Weights of a small transformer language model: 10361 steps.
MLP neurons of a small language model. Each row is named by its layer, matrix (up: input weights) and neuron, and shows model dimensions 96-223. Each number is 500 + 50 x the weight over its row's rms, rounded and kept within 0 to 999. Numbers have three digits each.
After each neuron's rows, "fires on" lists the tokens most often at its 100 highest values on Wikipedia text that the model never trained on. A number after a token or word is its count.

L2.up1127:527516464435465453487543426431500500511529540454493502501470483345492480478423482474476549527625580554541392459519518455517465459542426474608410472540482487519496529490513532507581477497432551425504555491552567554612554477477615466477563514586544525552567526409499504514480478610526538497493550609482460507457602540504523495488514495538525495456468444620507456462520520454575433566519
fires on: "in" 18, "A" 18, " On" 8, "ing" 7, " composed" 6, "a" 5

L3.up895:522506559332490514471474512629598488550561543535515566552505575525479511423462493456567476490616449528570406460462545481471470503510509469493403521492495449485538488533604506507529550538460563479468418467461432435462508594496562347490559485593562435514554392555552524429520478502513549550534529559560531462544455514450530424419660519556504500565426547445605554478511542529476427520509
fires on: " " 49, "–" 10, ".\n\n" 8, " It" 4

L3.up256:490511570531472523514451595470433511496506508519453463511497462374518444403459471571559459442507556446523462415568487444493491359537565464507507497493611465475408517508567422432409485492508526465518476542497481541520456552433539504609563575500505486510566543526546552466475487510519439510553504479429536420482464536481421523476487486488455538475496516464480423524501552474458477456450
fires on: " and" 29, " Grande" 6, "ades" 5, " or" 5, "ices" 4, "che" 4

L3.up111:492499546468539522466482494544500508498567541438506512528420450490552433499427547525547466529498487517564512520442535502426528456521409573538600460544525448504568485501510377474512487521568581493518466491584559495551567422569428419509483495441436500455427578556533533570475500406418524522494486497520450567456502541526417549531477438469521473549529522450478544491574488502360486612577
fires on: "," 67, ";" 8, " to" 6, " or" 6

L2.up1046:462470526500447457474524529527549519538359574583520460550465483548518521566570571459505462316589502487498479522516514505501501502492536538542455454537427562502414508552503585495456440399505410543594484592564563573557513441500526434540506494516555540477516453441454522568431434546567469440512436571465531425552455499436554489529533403496493496519549449491484483462494572483485415412554
fires on: "–" 23, " re" 11, " as" 8, "Career" 5, " to" 5, " non" 4

L2.up1298:507425525532514467596570406571520452531407518472510483456533615450448496446490430538475553472510551526573513450531536469512443497535498467643480489477447519477507479548543453483558423518500491431456523457519497550597539490427553442490540456473463695535420482523482481457486476540441584485546519472502491488464479489519472459529578577523540567411439468590545548491533463472518388564551
fires on: ";" 28, "in" 10, ":" 7, " from" 6, " For" 4, "From" 4

L3.up789:420499473462546559587527497592503513510367449464462594532555595485443534571444495555583533491499413493450539510429529508498491438485511526520489439521507588505505548551489442499502480474538520413476579462551529493458546470554524505484548445490510501655538489546540487476588474445476502421506510472522451497481561465427496597513550434609502448527478393509612494463532567538538508522444
fires on: " it" 19, " It" 14, " he" 13, " He" 12

L3.up743:474396405488455455423515542478551515500456599578511428564483521475484466416375453527519488523539520487581382492579547535506490451507557517424465446568490480478434437408510512447525569492482563567416444571514512544487536640474638473516535440509575521454500558385491399528569433623413486581495412480586462467524470488509595421480529413508501541581494478528427458456539515539587421499436
fires on: " M" 28, " and" 17, " R" 10, "ula" 7, "em" 6

L3.up972:497584504533448532476512520534470529470440519508362470478465497470415458462492572560561427551456454509457515535440429545445548464615445500524496522485577397501513498449541476542412528495506515527433475410558445536583538511449486568480494585558547506483459521443508412496446514442486464458579466461491611441495514535500523387451446540480577543360552517537521459494591521545519480490480
fires on: "P" 17, "N" 10, "G" 9, "Z" 9, "TC" 7

L2.up833:568543626534513404489462573439557586526534556389478510478513566392459538464508566552521474468469509521429552469489503537432514429532454543508507542465496602526578478484477471404413541514496463461530516490624504448556441523507444520614543520531469542455507551427466432499550422540550521505471430482472491480572518487466475481567524419574504498527529500614478457535455530576533423570541
fires on: "1" 21, " and" 14, " members" 13, " based" 6, " largest" 4

L3.up329:514483566565465517495510518488405512515495513471467532432373535421507575486474587462478522508459536557503511438520621507622422535459504533423426568454527414450416510443496571496390490592525486546471515498429533543435502481457501512560488435505471566484493505439497552566416506467446487518502428550495515532466483439522465500376550550498421439541435552640525544463449459473548478493513
fires on: "en" 18, "in" 13, "n" 10, "j" 9, " of" 9

L3.up881:516560528519463594478508504506504442511573548372491475523441577482480544423483560520524520452483474486516451528393485510424458528480505521544520443510536450456502467467492453526513469529486599510389499561450563512522501532494479484529472474459553458534516499410550510545442535441500481537486538444441523421465386450449572472554491434458551594473589469531520536592518505507479526502444
fires on: "," 32, "5" 16, "yl" 5, " by" 5, " on" 5

L3.up738:464465564558496498440571393444425632550517490536520463493417522477416503565528552497557502550522542426518533453503486462532407430450441412599501479501450480555500398516587502493513536523413455477494524382409502551508372533445494465479571401546528518520417524466429480517462448595511419532415481473494479515539472461571478468448461553446502523481626514502556493490586523470627499515547
fires on: "9" 24, "7" 14, " K" 7, " \"" 6, "5" 4

L2.up1120:587447449423481478415461496567530433499422496540550499529422522555420486507488485557655502475537526435559513573555517516486544496603442482556538506498521520522528569467494440515514438496472505461444469436541425501486558508564503516375493464444468486524568519481587512562526538466466471363544450472453559424573505497483529461484433496537555566527497436443584444361536502536545509586439
fires on: " m" 34, "s" 27, " Age" 5

L3.up713:564531524431518470520552519537554517459496503548479524613509479505464477527524586533595515431539478430570447449430552521443455504519490543558536456504573458608547433567467485393591563466528507489611531392511560491480558488512546437411490642622465480476499399451483505449516497477552503401473534528627545456526467512459478472566480491577503477530470443546621459538544557518561447491485
fires on: " " 41, " later" 11, " Died" 9, " end" 9, " died" 5, "a" 4

L2.up84:439431460487435406513550429581508468533533494461539519470490535426529482476474510455539519514513403438510534425385564483525435539530386542473573609539510494578506490494507519518443561497510466531532500459525478565509511551535457504544563495554517548477471407479486628502621545522532589473486375554565483462487598479453508449428533523617478519446441443456600535522488521473539470504500
fires on: " of" 37, "ion" 8, " report" 5, "ending" 4

L3.up218:398451456469493474478523496543509542502503515516470495462470559543458496560554392512466549588551543500543458455532516490499495508538579531525443532425484490536464455472568526509415508466519482428541373531497473497432535506445522434449474521468517519566545522476467455476538410515611471507523485485494535522502554487610519390399530425536521506552530571497550560435413549480462520473510
fires on: ".\n\n" 93

L3.up1196:393561565502490531550472448519472479482545510448469464547456487440453590442441551423500441532538452406488476521518487555426507569552582562444495564538524480458563576430489484530563376563491472509427417501530431521443441449496562513430558561567469439496454479489430440489493515538495400445521535515432509465509538604543458492536468554424525514497556561482607502489460479530505523500453
fires on: " of" 49, "s" 6, "1" 4

L2.up719:514466510429501494486457501545477538488558525521585513515456492507522428501515572523500465491529463485439396423451421420499487504539551558509490505595549463440556501536492410477424494501532454446490521497485441478456418508437471533544526485592459525472502422464488414497518471595488465385487484468475507531525546529466455357477503514490526437484407481605511532510464615487555480484536
fires on: " of" 23, " –" 8, " Grande" 8, "no" 5, "ng" 5, " with" 4

L2.up1022:551505442513516481450455497567481390566523557428554540479472581585430501555469508518492504545540423450535484504471475480509481494607520458585507466476484608450526502476461560468473453512416452508485539509550537575484528510514537522445500523598503477535530480555507603545495527446556474461568614504523484512442583552513412478508454468531448520473481451481526462543473537491557536537612
fires on: "," 28, " if" 14, " which" 10, " When" 7, " that" 6

L2.up372:485496410483424475472570464510439487483545431474465565525515606476387545509482527481538543556457506491532446476453549456401538488500385459493487462501535427587544510386534573563500452549355523483574524518480463456507467527534559441546529530520552544556425546496504476488547412594580493468561554565447557539529506539472490482543515515539539493474511494563465485475472582560524390479522
fires on: " of" 45, " over" 12, "op" 6, " resulting" 4

L3.up51:500446513579452558433486487550532560489506550463472530586378411499453549462419554489527581468568620581580489527534453545569421507526508458460386437435562429531465396439516618517552417562458507495520514568514497488544528579470579512504509517430575514538550512499605549547395470519461570513555514593467524441468482552499472459518487536541541524480503492564481485495534658465519477600490
fires on: "el" 13, " al" 13, "l" 12, " del" 5, " from" 5, "in" 4

L3.up1108:456520438469515501529577502416459501477490488499453542531493565364569527524509520475524535467492468447507460410474563493533538499532539607555471421505591507568475476555559598571547458502451459572501471401486495509629566468477417566508578503456434513579422579468451563530592538445585539549490390434488529568543473443436559554532492554556563406498494524557486511580505459546502408485537
fires on: " of" 21, ":" 12, " one" 11, "." 9, " also" 8, " number" 5

L2.up146:505498448431530483501489545561469511423520464541463522594502421473455473558404528477504455512518578498485425590494590499497468534578480473460501532533592535517411500563516480521449429517472597522530483463519492470521478537543501545474565517613488517432510469416534510459496397432434506395507465570460514479489443550618538474517572495543510472480499477571379545493564482482502518466467
fires on: " of" 40, " the" 10, "er" 7, "y" 4

L3.up177:434492541501535449455468536626450426422439443522589480522561565554467476536422570588624417387505507538455478482529489483490549519535457514469498490492502468439512539505462506495523472462516494518524431528487511565534486473590491507487583511536537520495439438525510522478478493538505520466609470379450492480391523555529546462511530454520485431487442500507445490467446578588533416529517
fires on: "od" 21, "th" 13, "el" 12, "es" 4

L2.up23:505515415550470433422519445553543460468443577625555493566469593457588616568492500531517468482555552473425450562606448534537454483494377508594470497521527582522335563469574448505534521516432443471462583552544485515477534543615469444559510457566481466556463496532607545480572484499516501515480510478529500482456427496490560482474575516480571517566409448523473469521474503433472490490515
fires on: "2" 40, "ar" 8, " its" 6, "4" 4, " was" 4

L3.up424:561505555524552560507490522454540491500560548520514462521472579520459560593506586545527512541448519456506508554523507485414526415491449512482516466502459569495538503528408373498490527523473472532420520429507447506490497441406499477508522526593407568492592446582485502435627443494523585434578602524555463417429506443462524510480525490472467509488482332460488511592492474548463459494540
fires on: "9" 20, "1" 15, " and" 10, "8" 6

L3.up23:370494554504527490487445572524515518539449450526488467487444536479455537499422465507596460562524457466389540585433555566511427347449445500582546476467534537531440449439444519426629503538474612504510452489605513567547543565515469419442426484524518560513512578438470492588382517543541504503468486501434528489442514462530485597567484454543498534538484484542556550428507458473529525389509
fires on: " and" 42, " to" 12, "0" 6, " until" 4

L3.up992:515523478491541504451465494503511533468399514490478569468520591588483519387490551594511530501480403458474436546520552450535510465447415496476444584522505434491496470514391474531518525550451481552460502413528493557522457508498505506564567559537383501444511587395527577639509382509525540615529476445563510500580574439551588618492617441503529484580530456446490454524482509578416499460395
fires on: "2" 50, "." 6

L2.up1115:443537516526409487469576602555524560493513512545540569535597443567405497423491506463496511477519489417459489469413545593469499550547538455490488494462592598523338446576519463486494441530520498430556484563492489501531489465548482588450494496502510518556534546543469527493473558531571406472622523516482560491483490506499381541538438510603596438399565385571591520439466496477544427476623
fires on: "9" 40, "ild" 7, "big" 5

L2.up147:453468515410443518522427508584463508473432373486536460489536574558590453549464522518513562481560491526448579503480505500501416484464403426547524562489518497519511470523437473555475534574431414521485530570543482517458443572465397464552478517535555523578495553557510545589423499481432355430537495571480542493537601477518509415493439486545539525436469449560625521481568495517577517522585
fires on: " –" 21, "-" 21, " to" 19

L2.up1396:511564570542468518436541540522437503499365520526489494521427491522445530439488596502530598497566494415472556487388585539509521397504502467541464582423616631542598465476428468460625485549486462554566378504561482548417557548468556470534507551494452522525418592435534503511447516501434530604500414556466405524465464443476557484461458599407521462512562491636494532536524599550575492472481
fires on: "," 21, " or" 12, ":" 10, "z" 4, "e" 4

L3.up171:455529461479463460481494484570477471444478467536498484495501594485473518508388528423547446500449373536482555453457556504488504405615578643525516420436560542535543557550496530495534502479498419561542484538619458519490573519535492460453489591568478522510362463470609434474614462542516494457397534447419491441461474477520527504496540546546523440473482524556488574495477497458501488438516
fires on: " |" 44, " than" 9, "z" 8

L2.up119:575482483513521528401489423445394531520485497499453544522454485495456410517542475458477548378475590423482578572472435562514393416499481474505504505515490607493543442600479458607459495508481524503522501560521543475548475475521507451481510548541435536461461528569483530469517484527557510505528449538446457496449498534507445488528567524524551552504528485552540535464529513535490541429540
fires on: " as" 34, "in" 9, " As" 8, " dec" 4, "as" 4

L2.up219:450464506532516517487371447533521410534587634537535472514464472448472503611551566576482467480523536463477404485492499435491452414570501538590542503509548450476567536495552547547496488559457502504481443412507499595476499511513512468482495472520480522533469537447441411445503494496464540497516543634492509533547539486596473448510548463517554589544562520460386451490491558564393520455526
fires on: "s" 35, "a" 21, "arium" 6, "ia" 4, "ists" 4

L2.up1254:409590556561534486516496463459516581478488496464559531449472546499489522442497507530498479464542555467398494450512476506508541448454496502560484582451612606458497492478505511563461515532514452512479553490506556577530501567454457493540452489525472551516438606479502494510538381503452511397543478455510527450495475406571563465472577443494539501480507489462594578458540510419543540514476
fires on: "s" 49, " in" 8, "y" 5, "ade" 4

L3.up335:464435547530438564586489408539497607551486483554480580496592493427576498551430628534536490407497524537522416472464468526490475509413459404521488543397593560463475450458493509464478474444419451499373534487442470507494552529509499593467487514461528460526373585533581569574455504509493474483524479503461625530586571473524534420454597583601544474507506505496478508585501537551475513547475
fires on: " " 39, "ath" 5, "us" 5, "ass" 4, "he" 4

L2.up446:464547546457590486459437456449502512584438431472517368591532546411486507559389570559554488448525513497439534528538584516487468487464502461533546556417573568496556534583594427526470593552443492523557572463516467512513532487509505447592535544593544540560529447486489502538430571467578488417531496497532493510426511477387417426455490449619449499451493528513477487577531588489544482533589
fires on: " " 36, " in" 8, " came" 4, " points" 4, " Mar" 4

L2.up158:529547463385441477471504505489471558558418460480540447529510417499485498425493433441530459476531438611529505485415495577416596445512439578417457564544573587507535517542495511553500483516493461495473476465474418489618580508489576491471478441595472511525556560440547563602498578423520438394601356494509399508496502500468552488537407594508518526501440475489578570409567551495520473483491
fires on: "P" 16, "as" 13, "'s" 12, "Z" 11, " m" 6

L3.up159:515543510517449491471491525577554462500370469440437483551506517525510477493486563528545463466576492492489528545483502436472524466514477411464563611549513497488488571461529484548447453544471605547471541452502460484526572494501481504487512533511547452566476477517592644505456522512455568595559519426544517591422577562495552499484542409437514596458510526600475541488539544423489484488546
fires on: " |\n" 14, "." 14, " M" 12, "===\n\n" 8, " ." 6, " m" 4

L2.up1222:520547464465542489454515385460525553596449522389451468414567509466533469448460443573512489489516522452500478566515507502493467515487535552523400534489548527508489542522522540478514503593487635544509502457517582555443537546491551433580526520563568528515463485431538498522521561489634593472474494474592503417529526504404428494593551485470557491438504442456404425451472504372496446498402
fires on: "." 37, "," 20, " |\n" 7, " meth" 4

L3.up290:499522504450531452497599415476509528487484493534483555598546521591523450463460520502492445492508487495543395468533543425456534534501506518505419447458556473561522509532572517532481417484493503467445498463528470505518509514528528493464459531486530463621512510468582508476471482539555517567573457429514505491473542542585535486388495616494463473569543460541599515425458501475441464500572
fires on: "," 53, "9" 5, "8" 5, "4" 4, " is" 4

L3.up85:459528481551485567570524607497545489477397506461407546538516613466472406516466639522510480373514492424491490509478496539422482537473512497476573550471605592545547528497485493455477456475593521498528535595450456510485525499434535422540503555503502512516409412466532481575572514558544616513568488499538470561470562519479552541555467442489617450488485481561502473572517520517377489515595
fires on: "," 47, " of" 8, " white" 4

L3.up1240:572495523526429488523601484550534496491499494480459584573453563481549459499537490483534466528542507470425497475450522482473414409563527519514500459542540503663530544553450518433507545449492462512553435445547415451528496560524449482440474483509442526581448466517539521470597429586608456410455589561554531488520467436532507500572464527597515482415580483468519574515571521558561543509521
fires on: " |" 29, " final" 7, " debut" 6, " when" 5, " match" 4

L3.up649:501491552551518509471475383533507504549538565538514472477475552563513502447382537538519511405510566486471555477506499517488461416470558453471492539449514496563462551455538512544488541574509495537533371487399395428470513462520562463438502537460500518500499469529514487449462428515489529562621459504588489439477565528554557551421633462521455454477550451484482505513527532516477514444544
fires on: ".\n\n" 28, " is" 22, " and" 8, ")\n\n" 8, " was" 7, "\n\n" 6

L2.up427:537458494411498494497565481580547407595527435481516510501511479485436464503423508442527530487612484556565532443471549503448506447519528447431495469461513462492496396548561475492567533516478525532525456540569496462539470598414446462480506458490536503570517500471508461457540469494537625516618461478503536560480463497529525472561651525562551577504488541593589575509541484462520453470464
fires on: " of" 39, "y" 9, "–" 5, "r" 4, "an" 4

L3.up20:431554474427469519651518524554552450522445532470520549533455551479475533568429517557441455495466490487511414496541554486475516540510478625546518528587649524438446473467496501499527514616449496448482492503483419543470573442513483468518395507535471430556448489531508607607469470493484466420508432398513513412547452446500510460523487575494441507476522518583416538506434588468420474495477
fires on: "'s" 19, " and" 10, " who" 8, " the" 8, "'" 8, "===\n\n" 5

L2.up990:551518520578463424532441480550444491581445478451498517476442546478508462539509586514527499500527603467480470449455498428466485527571471497560462498478451434504512585572549544607432527496513506482454426501553541549572547537525524457523458475482418514539517429544446436572507405566507442541540566453507525490494510519663574428467463506537543480596501446495561397515414542436578467486546
fires on: "1" 29, ";" 13, " to" 9, "ad" 5, " King" 5

L2.up1272:496553452505542445421412465546535570549478557494540627484498647499531500465465515513503502428550524481614543423579536451473435530538493451451405440450523504545451534525577548532506508531454522459536447435525472523531550547478593479508483556548481530506505501524490520562414474484478572481524423534517480458508418446619554353503604405542563468484561430539412450444433551568374488484606
fires on: ".\n\n" 43, "\"" 13, "'" 9, " '" 7, " ‘" 5

L2.up1139:507577547474475504465506490505438511461441512575505543520471407473523451442498498494553487377493558496457539585442464480592403454444539547471541467433578485570413514451519595499576431498455503408512515523556499526533539507507504496612467471604416463465492450508518520475481557549529540476468527411446512463587558464539499452472480528628485523507482474594545496393441549641430476508507
fires on: " to" 14, " from" 13, " and" 13, "on" 12, " found" 5

L3.up1384:499451518463489511415544601530480598595490535385513512554486566529428434472454518479511513467503613552486532504469511553517428531487558497530527439457550425518473432485496570523526506612480525539446429489489518438479522531596598525559408438452503532513565464545499483549508458530571501416510480609469530473484492437611570393494548499542496550515480475477625517462565515393491450476484
fires on: "9" 25, "in" 18, " from" 12, " between" 8, " From" 5

L3.up602:517473508434465472478440485504476587508513485497468509564488606407501446446487483564534507475450478462462450500514540478568486504455522533519447496520552495366475386478445445493508482481474482447509553494533507546557584434480456557519486521526541442529493547398529575502437500463462435461485524615502527455405401464463473488464496549493518446452588471501403374544409477485493517419491
fires on: " and" 21, ")" 10, "\"" 10, "uc" 6, "oc" 5

L3.up1032:487489512475495489564548468490534541392503570485456466479476437471415554428464495573520470482526567431552453482482536581479516497497557551487504455505601384502483453502495559616456386609533522489548556508478473585515543468551453458527512476573522617518524508443445489581458396416483526415510483528468568433440454516486565498595596442395532565503523545572465485480506658443420444427446
fires on: "l" 15, "," 11, " and" 10, ";" 10, "'" 9, " &" 6

L3.up229:474497542448474441500527496477390559507529557559556490482441601499513541441500503558514458546553481524506580437515502618412475422501469496475491551454504538575329477577501485491557517549502501493523493497483383489520467438452480568534376501546511475498448487566481479549522508479531475442531455488482494487560547427441533388520544610507565469430465559585495549467484537391550445493479
fires on: " for" 34, " /" 12, ";" 6, " to" 4

L2.up867:448475471523522533508508559555505492540410498496528475445512569553509523475477575480542525524583478489521506481580496549472474501541625429515406533447495518523503389469542501468476544467444484559476469515541500480497542576574512500413488588551497535559516534520440587523489491457551593507550472434576504457464547470462539470573591428512533485537466484491513551503453518546497367543461
fires on: ".\n\n" 53, "." 25, ".\n" 7

L2.up413:520520516493464638517468552513462528514572475414467475602452444565487570576457471449483540463423474505477512510513614479518440498556411575429541532508451471540543556510565487581477539549436493527496526496529460537474514487511476538470579526454496525478476478577424578517480516407540512501532447501554514525473407470503488523477471547568516490563518477512543618552562472532469452462492
fires on: "–" 40, " through" 13, " despite" 5, " –" 5, "-" 4

L3.up276:537517491474496556487505452480479515535501489488532483539514535463485532520541573388530475506629453474523487445479483607443462481492517466558503442532547481477425456506534469540486475435487443472457569525507504508465437489400563502452574510491520470523417493545475506500502514560549503533558471553355474481533517526465467439530467538447550526528514371555532489518485497406451457519464
fires on: "'s" 18, ":" 10, " where" 10, " only" 6, " lost" 6, "ou" 5

L2.up723:381488505450411541460547549435477522583552490473485504556514428438496433517496506542533492511631567516492470554486624572501505506535517466510436516463567480485466511435546413548536531461426490477495517453583545546440530561493511538517519468547451539441499490577673504563539450540617525486545490506475439481576532493565531437411529592542576533451457512541528559447586469508500467503536
fires on: " (" 20, "ata" 13, " " 9, " found" 9, "no" 8, "7" 7

L3.up1261:505522510465460509468459486603498410550485580536566557512592569566430482477489478557514546521543504492479476480495443511483484466573601474507529462406434493464474484517594539559474505501530431477450465486539518418476489578515630548471471509510563437619485482538456511466548542480473451534432484581469546483527583519467479454409625478481453453484502456500581527488445528473457438550486
fires on: "." 69, " only" 11, " York" 4

L3.up346:466488527465491497480483469511519525441450493523488553480470535491479525514463462468534514476506475485523477498496495554456551494524399434508519479471567585586557489587466606468552422500476529508532517578561493538550506467409530571604504471525532520469387498473469429493470440500525638513513512499555544436458531490512513483452444511592528541555544489593466523499603531542584492509523
fires on: "," 36, " +" 27, " |" 5, "'s" 4

L3.up832:469465510490518483467425463566506480473485552504397559532472400532519535444512459500518537510524518557465497526477466521516445500396429542518468524461486485522407517497549550550451533532460546516487512570415530502542534612480568552544511494511442498484552526504467529522506417473487473575440408518489535558559477384564497495399484484551459615447525454450424520477492433551539522595579
fires on: "9" 26, " from" 20, "8" 6, "3" 5, " " 5

L2.up811:525540462472523493564585527598475477495484484515502455586435531454478500426352447522549504406491485541547469479455488516497549492555480433507448420379522446489517475516492550413524503478452433456463525566541506529556490590491541503513495685537504515505534471443481580524529494504500416445484452550572479472496566508488485416548536432468574477511478421519478516439410506516544484533503
fires on: " " 27, "in" 15, " of" 15, "-d" 7

L2.up1106:498534428448484524547527447459535489404519472574419582494460608540484528448531491452522477493469440467565486533509606536506434556436473486438525543465586511498435409510500454548590466507530485547465495560492453528441504488590475500453495457585435453456490555495643393574545476424489560539537576353463510620513647519434532484537495506494477511480406560501472560471526484522470485496628
fires on: " /" 24, "/s" 14, " games" 7, " Championship" 4, "2" 4, " club" 4

L3.up272:508476493586542550471493540523442564515517474550482525562534470485431475552505559483509520459478487505548520425566488526466473518504536489575512535532467545500551540381565433523447546467490450491482449499517443478488538571527581593549538591633557443504509564382448590520519523568465445549565526458470523516515481456640507460409569606467475474487531499460476533514482528595532464456432
fires on: " of" 26, "us" 7, " II" 5, "e" 5, "es" 4, " College" 4

L2.up1048:538361512474488542457535445491485504500458489535437556502492527540377537466460628447530613508439556502443521536506454537476392573488421537477510433457565449561601471494638424528453486531506578550456563485527514486481427514543465498445471533497513518494406538500516522510420501489423492478466473482460496538470475484394495386453528491530550511498531411525547597501540485474484509482516
fires on: " of" 20, " over" 18, " Ke" 5, "as" 4, " National" 4, "and" 4

L3.up1309:501520488420524543579475451489368503452335476476552531526538520583464564556455459539513512491575503519453459454468548556544460393509545497516516519420500499490544496588574425572463528498506406539419491419542533489530530533503519493508492506550512505609486467603505497506573480546558516429525481511512460505496582480422478504455539545477447426571512346490542520515473519545433484520533
fires on: " Team" 21, " Party" 18, "-" 8, " A" 6

L3.up141:460506491495515601472524468513508562496422509551575537482544505492557496534489523500481452471526486543453460542548540503526554589528507493546569565447529498524476400563449600475537425594467452536467547566586401439546529447503510535551446425612631425525486557508471595478494510431501501552483517521529512529497552555450512516543582475520533464525559457600572447527542572406481498490575
fires on: "'s" 26, " |" 17, ";" 11, " in" 10, "0" 9, " respectively" 4

L2.up881:466615463411484435489543507576523528583478499500578524474542487462551498551518462487510516481598505540485546617518518543520445506457510511573470510473496511594553530515495434412526503469498500599499501398518504500546437554472492457488496467529486549601426487528593584595426485482632525549469463484523489480588545427451521500441581418565522524577565520558492614505510528465460534488424
fires on: "4" 60, "3" 25, "5" 11

L3.up828:542506465435519526410455602535480520662416488533514501526369451524492509487505559469488499509469551520470463600467503490495479495536530477467475537452503437539477537511500472495531540524393535570529434446531462558472613669422483556503513453538547528516444515592540463471507458553528472445480471463547614504549534502473500329384460536531445471525454539552535575445474508412604480515484
fires on: " " 27, " War" 7, "s" 7, "6" 5, " AD" 5, " TB" 5

L2.up311:550571496519390477504492472443486578586517550488521463448450476476473559473583433444490446400464558485569491420535534475458439401554519520528439573382517408508546515448458472573461500505525513533520508490454450501502490583452434427616474521467491434442428585521509471538518485556437466479524439590462405405589512460570552529440632471528536577519531429466487530498601614596494462528427
fires on: "s" 47, "ers" 7, "icts" 5

L2.up1015:481405436581510530437402481495411610502490519482467470414430544531511511568523481507560427472531523407446467571546518532475422475582548497564585420581482525441457507491489531458503505567419470499460455531572572551505483466504512542594433441613526557486502528582598417607467452498525612567558476484481499474558475501480446460497438446508517460476475429479501501469454568480618514444503
fires on: " to" 33, " (" 19, " and" 18, "-" 15, "/" 4, " /" 4

L2.up872:521428576505543499449490424559468452492466537445450563537468540518509590497502566471476539391533506427463528522494570500559400557436520522489576441515532524492591462465528506497472485572494486454517473515503545492540647463376496503440522512517467534536530577543549516497503406470405582489543490464439486504552514500542488498474536503527562525542568498570488558427502531552475468548463
fires on: " with" 15, " from" 11, " into" 11, "as" 7, "om" 7, " as" 6

L3.up657:486458529456523493525566544488547586391466543526466561490462573442559550523483569493500490479555493539530456541456478478503482478466575489508513382457504514461485535456469503440601508494562458535558502553406508504452549424505478436538416433460490493479487469438462474457570542516462610513402502453509540551494415478488642570476504500437560532513469516593485510509497532483469496494501
fires on: "," 30, " was" 10, " or" 6, " had" 6, " |" 6, " that" 5

L2.up332:506462535551470468452493557522379551468495475504533466593478525447542483620443445507499539491600555477583501467594541442531528530484418463376442535425597463466388475525510600513576489490451556399424484552469491603539583475451577469522542591483503502536531526407604573571477508574457549473505441491500522489446536476543454535465508496474510478493543505507592459503481540582545451558532
fires on: " of" 46, " for" 7, "to" 6, "in" 5

L3.up340:517452502428471489497514459539544560587538429487619591546479489522493480482497496467545454445581427463614513473447496599523483501534472475478469497487517474459477516649570476490478583473425567531514491485410457462480507437530620462511449584537481410522602511497457429435508508506537523536569440532523486519463574524469433494431462480548478515463453441477486569452579553490556579454472
fires on: "–" 86, " " 4

L2.up493:442507496473485481518554528525483523435489576550466406506518471490446444492571604471482552454463488428437432559565541500439462374520515495490503509443533488553543565539588466483518509446463521459500540491463549501620542560474457447525514359534509445615424437473429537545497463563515537478554478538476535499474498604456424488495526493495547470539451448494435474531524447477410422448513
fires on: " and" 41, " or" 9, " Died" 7, "," 6, " Ye" 5, " Limited" 5

L2.up377:469523504504504497467461606490473551552450487564514461584529424530460508496475484475541471463479557525479475453484566503495412498548559576497440496520603488551403559460603448444461505534438573474558563514421418525474545600611575516465604506476490454533515598531506690502523503540542436510522420481471428407557559477553546596454460484490575382515549466553542571506459449489379503488520
fires on: "9" 37, " September" 13, " August" 7, "8" 5, " April" 4

L3.up284:520508527496496421483506490595501570572539478480577498529500532526475475395483476470552488445481560486433506568448536545555497427510452427489469489537606494534519434425432531578455518470499472499556546548532461530507559491496499524529552541519390475539475463471556585625453466493505561502634457398501445489442576566545556447459463716534563503513473425469529544444555578541446472529526
fires on: "as" 15, " his" 11, "id" 9, "or" 6, " from" 6, "e" 4

L2.up95:466560436522446552394462482461608427415568520426457575439497558460573545495472499484472512514489546471518434429495447471436556484443496544580477621502609543564447530473428634603429533582463446466574589458393534428422467484607415509564435450527521518510414494463456463523410478468586519562557504560499474500498471459596544478536568504471523548493519521479449536497465521460533520465511
fires on: "1" 43, "an" 5, " •" 4, "ki" 4

L3.up122:451455481461510461483517493561473528585521557515499503529454513544425438540476509466490505522556582537533431508515424499435527528527363486422550506556479461532590587567542605489434502542477517469494516479523506499605575548542476437516479459493505449523501445525532450465542472518578479453555538507435574470479590552555540471507453576438506450531478505474499514431574476502492398560523
fires on: "1" 28, " fib" 6, " prob" 4, "el" 4, "fl" 4, "cht" 4